MLP neurons of a small language model. Each row is named by its layer, matrix (down: output weights) and neuron, and shows model dimensions 0-191. Each number is 128 + 32 x the weight over its row's rms, rounded and kept within 0 to 255. Numbers have three digits each. A neuron's up and down rows have the sign that makes its largest values positive.
Before each neuron's rows, "fires before" lists the tokens most often just after its 100 highest values on Wikipedia text that the model never trained on. A number after a token or word is its count.

fires before: "ated" 26, "ate" 17, "ation" 8, "ates" 5, "ating" 4, "o" 4
L5.down315:108145091173126126111191124139143140065099089140111148115071099149081076174126125128148120130138126143110127150137127086191105149149145101128072168129163132208116084114142029140145133173091167129083111149119140224157185135104080178122174095136145095180163116153118140165041109111134170114127113125146143095095113175093116070107109105124100118166129110150158138133082144088115105118065149151094012097119156114117158148102132143152171182134138128150067125141150117143109096087146129108115127109133117123154105085091133161081191137200082131158108136114136081089108153135122118146

fires before: "a" 32, "ar" 19, "ara" 9
L5.down18:096105102079127130184111131145093162143133130151137120100123124134133126101085137108126127092083119100197155174167121091106096157097164133144151143104102113104099116115129099142133160208126125116101111110156104131167108127201109090168114149091119094164172083187126118125147143099099169135127136187160085142170184058146118117159135239124164110143068133113114099162136034133174088143131075173193221160098119136117154132103114136159128084096158115154175116085164127080138145128137160099107148107147102096102117136133147163126110161159101189175126110132098080160040123118153074116

fires before: " |" 44, "." 27
L5.down174:136074135097128140152151139099120141151158121090167144107121145110126162142069135166125127118089150122125139109159120133173172206117122195141038165142139159064094205176155143092109130157119111120091177129117123137131114100119104119146186117166166096053102157083097109144163101144161129174118201162113159170113143156174143082124101114157167073116154141079169106145093145129095076117145183107135110168119166110155104098164123084101164164175125153155121152186136112100135226188129118137133117045126120130132169180149147125108073160185104165110154138131120127094083082107127128166

fires before: "\n" 17, "'s" 10, ":" 9, "==" 7, "ical" 7, " and" 6
L5.down338:138176180192143148145124097064155089116147105133118132108136099102135136199192135125127158106103074098130075130129151166128111061123131145139130153138159088136084158122059160105186135093120127165088152138111195150119134088123133154141175127169154125138108155119184109183101128196175137117123113087129097186086169131142152134149128109147149071158116140095141164230112113119123107194098144095155118097142159112133179059086129062146126140092158137106129161091135061120123145148155171164172086128154164167089154146134175078139136166118174102099101148172138097116142145063065157136

fires before: "ed" 16, " to" 12, "s" 10, "ing" 8, " \"" 5
L5.down473:149131102109130107109145136096127154086115144179130122161163163142102153183134103099148190152123144176105134133114121086142105090092160166137176099155066134163165116081135134117116101141148071161081108124145122105073150184175133152147089149093107135177125146144066115127165136108092106156175091117152082135153073075069109100141044145088147151106156155139182094104128105119111140113116118063131108128161092165154139141149099104064112145168140163106067152158177114118128171154124097098134116186148168114128115110197122164140102099129089134113108050122126103146255113165099134103

fires before: " |" 28, ":" 20, "\n" 16, "als" 4
L5.down487:181136136122151127123118134128092067153098119079147118130038109151091131134116151102159106151141109174090151102087128147086125121077134115089149133124070132109107148088089126099095122117194142073116089179095088139084112122126148177119093156077131120149153141186089105146157136097181136075126061140156142129126088168197063145105105154089185137145183121146147173108150111200169094144141108138141142168130157160122139121137084131135153130166138126095129132152127103094148193071115158157132059137111152090132159052229178156162108103133136098117139147046122113151122138175080152150

fires before: "\n" 31, " a" 15, " an" 9, " Canadian" 4, " American" 4
L5.down368:077115133135100101179156117125076194140094157186124094156093167098119140089125158153128106143156099089108118158119112137131077130121149144140093133135088119099080101084215129112162141095127094091114106117117121095168113183068152095060110071114127119097165132079132115083109115098180166149091148142226135157116129154091108125143148182170121082127102121109162114083169160154164134107161133173130154175126135141121114156144113129110114119163206082090119139064141083100086076177117148130125142154123139194111108161119132164140099112220143127145114136123151177137201167106150195178

fires before: "es" 43, "ed" 13, "ing" 8, "e" 6, "ers" 4, "ations" 4
L5.down21:120115129175065117134136105157129116171159110145158156165082152071172083091155108098146051174068108083137151147154141203101163137113069131137099104125150094115150124125152071175123109129155166180127088122121089122094111135131121110125122120093165142176128115103138169124110086115143129183114177128144152136094150121063150150210158119115058132150071167105189195106113094141125132117088159133117163127163178168099099128154104108133157144158169147144155077157143104173127118099031129114143119112125155135027121116137117100134081114146129170141126095132146156154217065131107148107

fires before: "a" 67, "as" 4, "y" 4
L5.down184:189179147092127126131107109151079180087139126160144132148153134171081078173138078137135190131123147099119154148153112180130123094109193113153082185114120143129105067180138170113091084136089104113110116110089130146167140106061085117129095106127092147143133229096122130084102124116129194101150136135062094123168129137152111127160205173098111106088161115138136116139123158095068134163135173099099178115087124119092131082146113058152140177149141151120165142179107130132147122120106168142133110101204145121078132119138077135091180126125136144146185197108100115105031132111100144126